python train.py --num_hidden_layers=14 --tie_word_embeddings=true --init_std_up=0.0208 --batch_tokens=[65536, 131072, 196608]
MLP neurons of a small language model. Each row is named by its layer, matrix (gate and up: input weights) and neuron, and shows model dimensions 400-527. Each number is 500 + 50 x the weight over its row's rms, rounded and kept within 0 to 999. Numbers have three digits each. A neuron's up and down rows have the sign that makes its largest values positive.
Before each neuron's rows, "fires on" lists the tokens most often at its 100 highest values on Wikipedia text that the model never trained on; "fires in" lists the words (lower case) most often at its 100 highest values on Wikipedia text that the model never trained on. A number after a token or word is its count.

fires on: " a" 54, " My" 6, " the" 5
fires in: "a" 73, "the" 5
L9.gate855:580507524537533527521568502552491534515490414516502455415541493561553506396528478509490443521557490517428448545496404506421440475431523490543513496456544541505484533471455504506495467470536523486482506535574529470467493557508487474494518483537479515490558530532539488517481458471550571563511508428463519487572553440534498581574554518557566424563433534511465465465477554498553407539526
L9.up855:493532549549567481420384526472464475532458498499420542437602556451556608474500464470535443477529472416449428532514478529379459570502448428411533526455536442452531457507566515544502514428593517550473486476411483548391472393568452487532545467509480518543517455531508503582548453480523538570416477471528600491467563548420545557513503473521534465451496463505513475457521518482478539386502

fires on: "On" 21, " on the" 15, " On" 12, " on" 8, " one" 4, " that" 4
fires in: "on" 40, "the" 20, "one" 4, "that" 4
L9.gate700:532503605517439607442432468516498461484455535499483544567558503430451582464448415513487497528527492371550528503460420516384467569565525487497512588498508586479488401455519425513637490455548515448421466469558447553545497459420606517531588440532481564494519527465458415522466525436538554475438539342473487464475512491522502598489445476477468493500543436469577471487502537490563383532487
L9.up700:539454524453516632468398538502482492421551416527487526416483536506531483563456395455514501500536557480466432530475533482494547521470544528493462486469592616482422525464565514522542516410521490566551519477468572473495543466475481536472568469467553511424480482478437510378454468486469531529392485503398517506423391482480525626445536437541439536516562541582527445410561533569493530526436

fires on: ", in" 14, " at" 13, " from" 10, " In" 6, " found in" 5, " in" 5
fires in: "in" 41, "at" 13, "the" 10, "from" 10
L9.gate1006:438509537477514491518507588488486525407592420425412507495509495553494490513485540580478471530486497439424471450473536404456408461495418497438518589388518506462523537514490534513543493450447570513498555425474478502489537622485464612457500428543561464550567482466493372487449470468446520590417494429514441432536475467528511466525466478550407517462411439539451571485479462439570509532580
L9.up1006:486542539516448463525540524564557468494479561597484454514448570431567554493465533445525480471468603493469443447443393437467527496449508451525383443531468528592487490547482441550425518474496510408504540493522443428481485465463494550462443458507422509357471520477647531387560467450534549537597517546547451449406494474487466504458596456512552506495447484427511438449413539495521482532463

fires on: " from" 54
fires in: "from" 62
L9.gate2398:506480615574486454442543537492479456551517406496480519480576601573503559447436512603512496498502483479511571464422538409410548545494392484469562456502475528459523535504512474496554424398497491499446492378485450484488415509536475547525519423454588471549519444432588496534473552514454455435544512494495438459538450465523436524536466538536375507469435531465469502456437564520417498543465
L9.up2398:442538547522460577629500471459526443558506568493548544500539567442540443542541584494430537499429519496626499487478597431592489406496471515544484501544447508497481476539462470536511584553522586496519545515436466387523491537515424515488473485439476435409470463423487576590499463497534535510497469473563499443512495471503572503503542552488513525429416507471391516554496463549579563533467

fires on: " took" 13, "6" 11, " takes" 9, "4" 9, "5" 9
fires in: "took" 13, "6" 11, "takes" 9, "take" 9, "4" 9, "5" 6
L9.gate814:521485473512486570535511595496500502501490529466524574420581503571547578483428580539524429462491527435498519611469450524468463517522573471408446509443469539436509547416468532554540479478464641516530574505425562467496521510550365535463548467524572391512571476520615490405522525571492477473513458475502514435541550566474494581530524527634481518504470440549511552456435513528508479506545
L9.up814:511373610484447466448520478486456480507460558515492515486436431485415505509533383561467446474532510575475512547532621485515490539490480478425472473484529515464473539584421467576487472494478528527496455548447446435508483500440496472487500412536488586500407443471426603540514436525484464435492451521489543471520417388469488513474464619620483551459471442399472465489683451442378549421550

fires on: " the" 75, " of" 7
fires in: "the" 76, "of" 17
L9.gate588:547475502516443534387476492463445530432499517527545468494460551537491552467492459478462553483514512479548445449448567476439470499409476439495396448450467529486483512512534488521412471544440573462523538496488460444512569451479514513517591527505506503469466491624500505530553539534545554500504502469464543441610515489471424604498377489565585442462387504447445551491409479488561491430376
L9.up588:497521475554545531508498510450494511485585543574468398451486450456550479536598540496462497389566489432582473591479499501485432507462482484465525522493479531473506499535425523563475520405435583425573559572505483393479532529526533473452517534472568424446495512477482500506508531487464395457545453516492488445480467515477527489512555448415533467423505527472497477433569570455421571619473

fires on: " the" 21, "'s" 12, " and the" 6, " high" 5, " The" 5, "ing the" 5
fires in: "the" 41, "s" 12, "high" 4
L9.gate1778:443575549608617530510547472361530476502501390465511483525537454535526576444419525488499412489485598483507516486490466486497404505556417468518476560382619554504460441482450546548515449537618520567546480545469525473555546607572567527457468487502575568492577452458581483536423454463501497486476528471496498537552573426512521627451458524536581494430442441448449585462502487470602485414449
L9.up1778:461468444470353561403472522491639489519537509513508501609546459446495461474402506469615390522432522518438439450483452528534488521576472559505542412481480529530482509505512590515500593413564482585490525512462507560411461480526499560541519456457457531456502468530473550546492551458433566457364485465503554571485529494414557530467397524498486497420473451451540485563524486510507506468533

fires on: " that" 33, ", which" 20, " which" 19, " that it" 7, " who" 6
fires in: "which" 43, "that" 37, "it" 9, "who" 9
L9.gate1397:446512480460522529539628508446499514582507444505532374489500567467502573369478434471492516499478488440490521458361499495530566518488517392468511429474437499503513603518467397481471522444373463581510469513531521540512489502481598577609456423521491401357472513337524514572457527482452492520494519476481539430478562378556493440467519512630526479556489476516506542457531496497470542451462
L9.up1397:516498411436509405525511489575535496460561507498592513561567532455433495465564394523386496502484439524530478537519536501461548480468507457450483469479477476553475540521547572491480551499545529477550541442486482484569512580489452526501475459552510523500482500455507535442453499509539515505523467487571542394477591491429560445499562526479495534469479516411545436464511475458447483387604

fires on: " to" 24, " of" 15, " as" 13, " in" 8
fires in: "to" 25, "of" 23, "as" 15, "in" 10, "with" 4, "and" 4
L9.gate3124:458481560493648522481473493468553489444480412462567557476429574436590446410482556493496608475459461419488432463553588460509537554550508492451526476580523489509556622554465367547534499425487490509546422533508448454520550482494450529551595487437514448487574527482448514506524450477536506417531521536484499444526442429487492494509548479542429442487429487453497518473483541491483461487559
L9.up3124:470534545430456487537470399434480441544404503547483513516446507490542510532522519420526440543533502446540419513484591434502513406586451460514485510474519435414523479530466499484519508576504538510482475562526513398516446501540560547525468460600441539498436486464534481636498467441604453395547479469495452543532438625515609628501657482532531436555526586501389390440501501559533392495419

fires on: " an" 53, " of an" 12, "An" 10, " in an" 6, " An" 5, " with an" 4
fires in: "an" 81
L9.gate3585:537452551491456522443519646430447422551533494472429512380570507520605580501461502543421464448511510428414460514483450467404557566556572428438572492487432566480589526582458415447516492443528593493528404513455559460429598481572461499477612468491506469501542515496485409542458485459454457560561511502450537468489476439444545521527560428532524495560537486465389503486454457551423474486552
L9.up3585:457538381496500556448498572432465550568430504429511589544460584529539535523516498510527535495597494513468433505469487416462533516572529602498515578558522552544506467481542449535504506439525564539393441542496412600480583502534566546544485458530553400465486538562491550515411556480497396548549473480600486479429558434483494542464440566489431511610578550528522471457552542588493478491483

fires on: ", and" 30, " and" 25, ", but" 10
fires in: "and" 62, "but" 13
L9.gate3286:639519568520377559529410518522587501534491454512470396584483563573546560532464545476464440498501571462524457520514480421577546562441523396414455520519507498482502484522492476409521464484479552510629487505513439518414459545497502519464514460477510595609502507508516487428485554439574431463390522509508421533485594533490446619521489477547484581488538489594382436443442533580544489432466
L9.up3286:470502444548516603588446419505504496499433465469446569537463401449478510579392471593480483450546467493488447526566525458573478599460518558572552507518585441484489520450531437479487498513542460519510493451477513457531502575482552442467411462463525549479510435495521530450434510432461551560443534534473338447533612504535547536467502446395499476452567531494496546516476545453524550485569

fires on: " of the" 26, " in the" 10, "s of the" 5, " this" 5, "ation of the" 5
fires in: "the" 85, "this" 10
L9.gate220:414506566515516531447591483553506534562522446392422460462457566498488523447467478398474578431559535444395455512469597471473560534508463509579502546568516482622485527453554487607521457501427595496524522502484435548469438479499602463571501531556444543467481394595541484522582499501446448555508490440439411583575535460545407514483420489611495589471455480554466535478443437538543527510534
L9.up220:494443568406440433491488461469527486571574437593483456576502547482521594526471456534513465475485523573495565650443473495515483573494529491414443580451509442500481506496477504474531541531537483442547433509464509487414560493468507500395451602479483430492589481445432527504505471464547427416486496586502515512457488532543618513536503514496492518505399527499507445404438499494551490448492

fires on: " that" 67, " on" 4
fires in: "that" 74, "on" 4
L9.gate2941:518444532499503496503498472541476516488465480433539495556549498552510467388518420551452448456504523528510490596483511497524492538551533437376453538474499464468562443562430454476477525459445442503562599492459477519561516534505550586597527446410444472427531557454511504457508375401452427423487520487479495480601432425577548510517527491548462607473430484490503571496387481556508414379486
L9.up2941:510495396474510572409599428545447400462462523564582448541441413468534454516469457477480638452462460490395536490487498512393423527508486570398500506583530451422472475490483557451505487521477595524507506487468547590534495486510468608551435406549513524483389494538546564504486531586638502501575436457537603535516534530550472520440491450502616454471440608544522478487489535435455528549423

fires on: " the" 21, " at the" 9, " on the" 8, " about the" 5, " of the" 5, "ed the" 4
fires in: "the" 95
L9.gate4276:407515584406544415503568494432541524534523404509409379382526509507547506468517481510571479503515493503485445535438509405486467578474548456479457474434491522464573455479543487459547413596578515478605484551463509457515548501473499536474518574539451525477594456495538593514527510553521502473583428507428380537537518481474465513451497523494487391462460577513500485510475568477485490509497
L9.up4276:555522583469453582478538527464600503536424533490517494526536541556519522494457436470414474503438431493455564530464483522453507550504603530413546538507561487527554409460431481474473552512482456494503535483559468538576467442548383432418448534483520509531433579607432459532442534428530487475501561495488482449478527531524465491546462549597449499587465513490544511456535465466506451417562

fires on: " to" 59, " We" 9, " we" 6
fires in: "to" 59, "we" 9, "tomb" 6
L9.gate3491:449441521566450550531553477500490359478557533491561603543523473608475557589556474462493479469462602510500573507472534446450518451449526467537474562454479519558571550468594523488574457578479499514597417490517524537498526488504524463429462469631540571388503513580514553493507474475585469485521498477431462497524518413573556505543581595505530510557455474457495550458443544550490498446487
L9.up3491:490477453558609436517496471488471561455492453481566528567491400511432460536479475575543473495534459614513483428452534493501470604458515492492466552457579403595577620444515510409567603429602464583409587510519564528487548509546391459569508554565537433515489552397384505457537499376462471498444489531471449426553492424483549545459419488495467485415523548427640481439528526530522526522598

fires on: " by" 72, " By" 4
fires in: "by" 83
L9.gate3789:408606560509473592518524514524510441500555543411515483506518573576461582482556524434387517446476557457552516479570460378490501476519501357498424510473541499527492509507596432464545425482399531472513410511412432577484495438502488526593448473487502478454528433487484491554522437440574507551483482421477417522591504424413488477497522484490503528522454437516482537537527555571435447590414
L9.up3789:402453495454523493494381568476447448512514488561508424533545475528488526498570512558474554450475488432510426483556512471618578491461405594507519456557553539452531499564547486600584563483509497517479501519403519503518517405487518475559488540438508449512477377558501475536509572472468449452599482508505427532500518508533451558542454534539481463480407525444453444529395480478495499512491

fires on: " to" 31, " can" 14, " in order to" 5, "acter" 4
fires in: "to" 47, "can" 11, "tomb" 4, "bacteriologist" 4
L9.gate3946:544436573485483540518569487481513396509467432489471500529590617530569498449532420549491554474511510468473528488458527450444469566535543458616474452421456445450448505467587524548560485386578548563488527538473518452438542527512476397494541421460443450463516587559581578444521445469526506553527425532515458446503490463436590555472514547465494476503495460526557448420432439474497479560488
L9.up3946:574561444434597519547501465547547435560448398473509578539514504448522497511548472466504480423510500468571475478480436497460477507495493507494639569506437508546486584506405487443539397530415516503487459518448454559541524623508469560494503557500506536527551475448400456461482577509523483461550518497475456435523449523440476568473529435554591422495435491508553512421572557443474512505469

fires on: " in" 57, ", in" 11, "ed in" 7, " and in" 6, " In" 5
fires in: "in" 77, "inhibition" 6
L9.gate28:452500499539482477469414558452581427553489571474474500497514541476491517519482465439462555403546450441512485467427558488487505543464538491428592463565478456519557498554412520565519554496498520432486531495393517475531512489464459575443503490603585461472462537512474415536478486521516566453554462466493484431508519465533614527504517479433528514471456503472537533475482443606555403475477
L9.up28:463444598440451425668468531539481483544452558516559585455499623503517544515526562413466470431445490608560446532457504508532517480482466485497528619457545559553481547546477495473502519483511474550502540470478430503458544550588477541571491474478519456480587439489502540515588466500513496449491497460534467578542458412448495576532425378579563605485437506484395484351426485507580536549543

fires on: " has" 24, " have" 20, " almost" 9, " had" 9, " not" 5
fires in: "has" 26, "have" 24, "almost" 12, "had" 12, "not" 5
L9.gate724:511464589482492529452533502453408520555460480517446572433614485560527581478566431512523477500535440472475499491484421537508535433588471515497514469394494433650471522483416520493492454518480489516519468486503523519550569531568522458562510407555472518448561529534576458481563464478494460624394432519507456482524523436522474470561539530503575432558535518547525530570351385553466501454474
L9.up724:485573543523491466544519376459443532547525432468462534566531489584532511446515405584569528561507476520459512491529486515516405592566462502497438474538623438565490506496595486443436489500480561518537409485468457446432517464496501429521481485476537518456514417480470524509571457538518514577508574502469489467501460502566549478560504564455488461495466562496500514563455506428567529513540

fires on: " in the" 70, "im" 6, "ut" 4
fires in: "the" 77
L9.gate3528:479461488544455442443592591449456484533580472487465466570539561583583443443544447557548504524446467563657472516553464519474425586500499447430504482551535452425462499463532515594575454550528471459477454489502611542489527450477514533502461464517539550459524560514534509549425485530570538468454522523436495493517503466458498595533462439542602470513488359490548559465492487536467546517374
L9.up3528:509444570586546462439571466484555648526459591476396446542523497492512416540564449473480426443401507445545516488514502463482526444529522447510573487481551541437557425486499500485535536487477589532542482493500451462559501465552519598508522468478474457592486439480545580523480535497449516493431521489553461471467456512394556477503520433492562426474486511507432551415535480431569414468516

fires on: " until" 18, " before" 14, " since" 9, " end" 7, "Since" 5, " after" 5
fires in: "until" 21, "before" 18, "since" 15, "the" 12, "after" 5
L9.gate543:421465554537494465523542546530578467460517519441496570448533627473491546538542501552413506604526503423487522491501523493497538511519512412437516541461517451468507522431518479450469632498458536462572504496593585530481429526498594558389594512449504566544568514494411507390476496516534489446482550470442516509602507537459406449471512568564498548497534523433501433422514438565557470490486
L9.up543:401446503599518434557429533383539512541519502503390498491487425515493498428516602563432621417417420447500512518519457505397521506482492496468475444488510515487496497468483441485433536477527604490557476439524445542403424468510423569484532531525453536494495492559523510508575492424477514478509400563451531521430496572439503553457545432503475468552487517592539529501437485571523501419564

fires on: " in the" 37, "In the" 16, " In the" 10, " for the" 6, "ed in the" 4
fires in: "the" 98
L9.gate2503:495442534573417480462484549537518488520599571521489578486485475527485547506458539577458430508425481564427481485501461457502560510576468492461460502451439588473539505486434460537501580600525497414653535520510600484515504484521488494458598487540500592544505387505525475513509431491465451612540538494475428536531531578508483557484520511537543471539479464545521598486515550512550493472489
L9.up2503:452374569472374485484448524460512518339525540546480429415479468521413475494475519534518448505525438550472538445449482543500495539510560507496452469592515486513565429520501511513612559446533530515533425554516505502466408528443501452440473551449508540564491551503418474490367535474551471532455524468472452463588476523464465515496433510510476364473454470487461405483479485485583382467419

fires on: " at" 34, " on" 12, " Base" 4
fires in: "at" 36, "on" 16, "base" 4
L9.gate1081:425553586534436552486550462512498441546499391490618368396541550482491461566463548435490539569494464566483543432433502546529473416448488469474449378497480528488555536489490542511517444483507489504538466472394507549486522524560549462595504471474462437485530442538506494545488525449458491412509540511435463440553491368512468494392508522621578547562522478463512442486477516515534498502569
L9.up1081:489558503437446511452485469569449556532557554527540498516543481529574521459603505501553484489586459566515434539505550476591468421470465480450490479519379495498540483510527543513405567535517449517562511477466572489432453554508601576548551457511587536534494418553521421428484589452493431460500458427554494510473483430504451504481479555497500562430445549459470498467510438451489507563528

fires on: " The" 23, " \"The" 12, " | The" 10, "- The" 8, "The" 6, " of The" 4
fires in: "the" 77, "theme" 4
L9.gate3191:537489477533467506411473514550560516547523490521411471536520438525498566607490445388488509484523514504525511440545491497490548492487509588468458591472561488504492485436549471488555526464547502449504466355445557509480477441500499478511476472502411458483490494486525535561505511538551494456495454477454478541518584452481517520469496543480512461500447431570471472425367492511543436521445
L9.up3191:561486489538454504580531449498543454470543471481449447458558469568517577610565446547459408556480517490477504515578486430505545496549647467485512503573532573502519431491467524551404448557566577528538465487498492533530620536402433415523432434511428562424493526426563528540576448479533480607458455503485518529544522511499413482473530392481622531523426524454443486461526501461429449511492

fires on: "4" 39, "5" 38, "6" 8
fires in: "4" 28, "5" 22, "6" 7, "5th" 5, "4th" 4
L9.gate2591:543436504493590467510457569550542459465594481486552516507537572551577511343474511386621560406449590477542566497480506533525501495500483410572444476479503492607432411599505541518522509531497605569518481584503488511456502548493552555498538369560525496459512560426456545485540534523463491496586467501495455489613543506548547509449569466530483517424463408541562546442507484482456493477483
L9.up2591:537492446478435598480544483514541562452511467438440667448497462444441553465521473558499405485497540426492513497525506456498545488610473418572545537510531502530520529584552442525466415491396419544577461478459511401535510505436491495461531463520524520477512457495518529491463506491528514548506451492603512395504448471417533527624522453479526476410528499491442461579538494497499497506474

fires on: " has" 48, " have" 10, " has been" 8, " since" 4
fires in: "has" 50, "since" 10, "have" 10, "been" 9, "also" 6
L9.gate1419:527522585469530466422549477477434381395537523478431545560385553548467467534531471558456493465504535484506532420498477523541503449534434452624453516457590453461503600411417522494552526506492428419486539424467435515522438558533426493495533493518486484549464492515516553553516448495552482618504500426552473493446576524494451462516540476634547504483488499455523491468562507532418475551575
L9.up1419:502578542607484438535417451502414505523491418496500358535541457535537557462436593453536528569532396548443544475519460540428499551512616438568527517513510373558541488467502534565545487383470526514508505485581561518549437483524512456446573550453459462534486477483523525637540446443453441502551559540448513510591501491586416493464561428597507485506483422441480402482456474463501450602506

fires on: " to" 99
fires in: "to" 87, "tomb" 9
L9.gate437:550380564485485518510461508375609455490495504539476500573549505517455496547457462399490550449504491519543475431456632505500458493537463365532452434501482518530540460496420482617553448440497526512489396541473506490480576513475454487512466536440462509410566536467494509413515564480565528525448464568487536523494516488410432569514587533524501470436458475536518394505438590492497569514465
L9.up437:508491423519536474568481535499475519502587481527514537539462414524591488572575445417436504535455469499584519477537473470457442562449463467420511506497565487519448578527466466473504602462456493521572465496528549459437455486547432501532410503495555573490470446542465519526528456523516507526447432432563424533539516526511518517537447430544541555523425539470470464459477518457523484535555

fires on: " by" 48, "ed by" 7
fires in: "by" 62, "with" 4
L9.gate57:556505534547495491493499480565467530584563456455586514535529425475439524525549511494498519457524570461555448447475542479442484501407411457464534432505539522568466541396569500551524403470490538450500547444533551525526496474524531600435518556545551559511500412491513498546566475505470420457488419462551528553534435436491477441518489475545456506479456577527469496530437447561503512538474
L9.up57:442463554546446427437513486520433533524489567535455606417495463433379501504491484440454530511549431449412466537500445423494542499521417471493561464450501482431475526511399502473560570403433478487520456593469517474531406429467492511620426504530524471492466451535545497515473498541510561549514477457524470445415495560518499515517517432611428553462515481540481506461554514444551521517498

fires on: " as" 37, " with" 9, " to" 7, "T" 6
fires in: "as" 38, "to" 10, "with" 9, "atl" 6, "the" 5
L9.gate1147:481452555462593472480515451419451571477439460480511490420459528558533531435523441511537455577461614524538464384408524532464465529489408482428533485552550466518562479463467527466496401448442523485536491518507519493441475455560494616534543522447485427398497483529469460474518509546532536557490533511467506455528452478534474512415487466530504450433481413600451451417442541547567520455539
L9.up1147:453539534506526419449490511476575510475501568474510514487498476517478578492519486473487563549493496488459525629487472524462499538490611472466411611549495486503510482508523483482583387537532563444496506484615432548495521541407508469493509511483498472525537564487485485543525473487580531538432425536510493514461481488535527462541588553456445540468436584539473419492385490491535502427533

fires on: " in" 41, " from" 9, " to" 9, " was born in" 4
fires in: "in" 55, "to" 21, "from" 12
L9.gate453:550524551483387491502553560486425580540558519530470582506495631461520476574527517479492539429428498506530562391480503499471449480460425464527535410544563570478470541548528460553596584466499473502666496407562455557435491485507473425531535491486526369451479546523474425579524537544568499496523428518436455514508541445497457446478521500546521474540402411456531542594512513543590509553574
L9.up453:524469598478513510446431422541610506564498480490461474445459518483548511536587542502519424407512541473391514412558553597472544533530601546458491448516533435371453513538421537571503555482516462487507511497426480473372544457576608456447571461482506574414567474510592546456554444495508454464508475511393553565497513477545414480505547519534582509618501528409440568474478582468521412500458

fires on: "On" 21, " on" 13, " until" 10, " On" 8, "1" 7, " since" 5
fires in: "on" 44, "until" 11, "since" 7, "of" 4
L9.gate3269:498501445498466422493559516435486466489557469472554468485583520525495515519458476498509551536472461582488534490499496564449427511479515512527490627424458456472602454432546479537525571487562464505542479461468525531435562553450550557549509465508368582458467449521441490535483539390551432397509557495563461475571549427504453572445565487485449456585454519540586504441399560566521463466592
L9.up3269:498562516598497523584474386403509489443540550501469515472443500545489472573485537520562474582606509537498370525530603466522567532481479453441590484556522429566518531557544483550547567445407646493527452443505509523442550411600532476554590474549568563489423445575484465466476458461468524492508547507477428511558422470442380480444530550512435544524475387547484551438571495497362533532498

fires on: " in" 25, " of" 9, "ant" 6, "or of" 4, " Republic of" 4, " Miss" 4
fires in: "in" 24, "of" 24, "institute" 4
L9.gate4067:456500514544458555590466554480588462401449480433586496390521484497574567419476566480513459398387563462453474459546477547443534564482526458460538583520546518563535450556447460458434483427522598524516484426438429441496412482521456637481551535449503477515475546458574482520528428448553527489434488479450452491576396508508475458489641463510492493524452439528471454403435604535453480406490
L9.up4067:449516544567490439480485537375421489544536468547511531405518416575529456538519512396423429513470384437494608475481497464559461519420504497526420475529551463501524621513531475490535500439490496496475498459395477449483523538536484454434555552477537532542463482422517507524535473584476520538541527499552513556492563502465480548546430480526572410486545554478425497533478534453483497543505

fires on: " in" 50, ", in" 11, " In" 9, " and in" 4
fires in: "in" 66, "inhibition" 6
L9.gate3061:471480529455478492444566518497570583543520545481446581574618584515484459390422417508512496540469559406517554487639513521405551558467497409503479545470527537457522487547575485478592531429598492442454456524511503475397499487477510498489451441519454477594495493498536530500508482464580516447510480461451448428510572465550597556441518465513515552538518461461415539531439474486500515434496
L9.up3061:472526527447563511517409556599573509522489516552551463510511542446488494441536516461441506504547520506536498450517491472498527449413502546504396405425460552441490500582509495572533537544523429541480494529449508457548496498481522525457520497472496383391569521498584568461501448492501527522468491476530473458436482413432520428466433455452437540483492512550489586440503526533606466557488

fires on: " The" 27, " | The" 7, " the" 7, ", the" 5, "ch" 5
fires in: "the" 60, "pitcher" 4
L9.gate4293:477502527510458458553465516425510556506512468423569499514497559486462489472437485442473387521488564441596456465498484537413495575513561500448400532424504433499497458517603475504400524511468521507520454558604521489597538407482582554506542569514507536536491465514558531499473549554477471407485413456439393519440509512511454496490485502592476554468414451515460522445488507564559485526405
L9.up4293:499479529429587559541490449529591504489508538503528513497528377427408510327507533536462442485512498518448546532531427489454504446513469536514459615458594433521490433475377488452567453530489401397437398531526476466525498529485539558467441499553427544427440506465450543544501424534429506551394478497518506523484468523489498471479471557478513441492495535574511507388500497505521424515434

fires on: " by" 16, " of" 16, " for" 13, " to" 12, " in" 5
fires in: "by" 18, "of" 18, "for" 16, "to" 15, "in" 10
L9.gate2867:540567499463473474457379556329573435481484494482456562531539499481441530435445537435465500444478476466453538432544562450453581566531491486469507534495476436540550479519458406439551511531497606502531428539487521470524542379541456574518538518446425515413433434467513554497579467490430553479463429476468485391485449561414483529438507457510502518488426484457476488531526510640481400444411
L9.up2867:571446566471531482432488502476544529497516488469458486542439515488501556510529470437443488449495470511474514505534513453556444556465454491450469554482400495501548500584540414447582499390506481374536419540480581473494444491474449517440393527506558455486476482502562569543584472556408478525571543447406498499447546551518535456503519486573511541530478573570453436427441539443548514460556

fires on: " and" 55, ", and" 15, " in" 10, " for" 10
fires in: "and" 77, "for" 8, "in" 6
L9.gate1992:477544491440469466546499513434504384551538462479459466475588479567526473483544470504444570461432537392484580500466582447520496482549506365486400574465478522542527462530434543459509475513475550410464478551495409503522401523483521529560404425546538542387581470395478438500476512538457452555487460502432414511468516480534568537515525517515516506457550436425431446507477491522490500473436
L9.up1992:587576506483450506569511520440564556560466453513448617486465550502492475544481462481545546513434477565458443482567490574532472584371620500434422527469533511409536421479471462409576589460495487497556522543509491574478452558521464496464556552486590484585456469535502518493500546403488492506505484517586454432478501547542577464573498494471485544536437548518517461470421547569476430404627

fires on: " an" 23, " An" 15, " of an" 13, "An" 8, " in an" 7, "ir" 6
fires in: "an" 63, "mirko" 5
L9.gate102:430518539462458555477510455494541474485528503464479520485535565540569477488410495464418462463503441478460531530498398401478494595458570508509442528479514546517508455463534389493618504466527498447402415602400489534440599430463559600465536509485550421506570506520573480527463461595464551560427538502489563670503634485491479524449491474513391559588514485433360573405445497575576495576528
L9.up102:450527439580512498461494623479562448531620576466463501452470495413580430580458543477533464473546558574502417485488486465527512512492515486498519494511509486474567444493549520517525507533532481566480489510526469512476463409602456575474541491412630441500559477516538391532418491401470500490531545528516515504492537442528504534586517524424520458573478508522464443472527550572509448497529

fires on: " Sh" 12, " very" 11, " being" 9, " is" 9, " were" 9
fires in: "are" 15, "were" 12, "very" 11, "being" 9, "is" 9, "more" 6
L9.gate2356:422426492507501514511529534510473442493527471480425518442516552518535527481548408589557570478483496549562540524465507453476529533605460438511447539477566575522528571481497445527618401612448559547561561435617456483492441440555488463448568504507494459579486476460528506432550598544512625480467514439478492528487593492480363547474479439527523481570524519510514527570528504497494488474420
L9.up2356:546436532450461571429469488459462536491510491499482456519561427532457447471406399555546479454561450560529491540512484642435454629518462509452501524442533521496559474539515472426523456452523610377485546539569450607404399464556566539489474437445502496478492415429501418533487496465488518489518545438438515495583577538529498445511470516576474574491524490496549511576519451490523499464519

fires on: " the" 22, " to the" 12, " for the" 9, " of the" 9, " its" 5
fires in: "the" 83, "its" 5
L9.gate2653:465438463431550524428464557454528495482536511483474470509503503478543574440461497531399560497405581436498434538580533435479572597486548486348467529470567562547451537510543572562546555486454621434561470513528460574454561588495534465526560447487471475506522585479599484520558445519515473513483505419468442554464454442468500573483509586546609506641479438496422400448448501480552530423487
L9.up2653:539486491460460480440579499483571507548596558539508453574553435421441516571461423481482529525576492494558526390496426578438431477431487464535505556426351447469567509453552565482453462512493464484536513556622575539474464516401502515443447508509542487496582464520454418531466539531519520540517533502462538524512535522473450472482468459463514462430388428482510483526425522486529456489469

fires on: " was" 51, " is" 15, " ex" 4
fires in: "was" 55, "is" 14
L9.gate4560:540507599514466561392540413536430514436504396480484561514495528449456502463451485542492487403486492514507438522523564520517520488519601517439436480474585432522521458501462460512541471528581524543436491435556574508524461455569467452460492464439502489444538458504501467483507497479452429513549377417528505448455557536460418509485529460481548487516523495436493415453515518422505500425472
L9.up4560:502524539464445474386525584534427544431516523557447503476526569473499428477531468505466451486479467527540473533546525445474375551447527537450501438573481455613456476529445550502527558465497443538499439613583465500514506540449480489490538613527486508491577544474476461424475547457531454460527518523513474531496429438487447493467492509412480462447502435499513545548554461547491533566444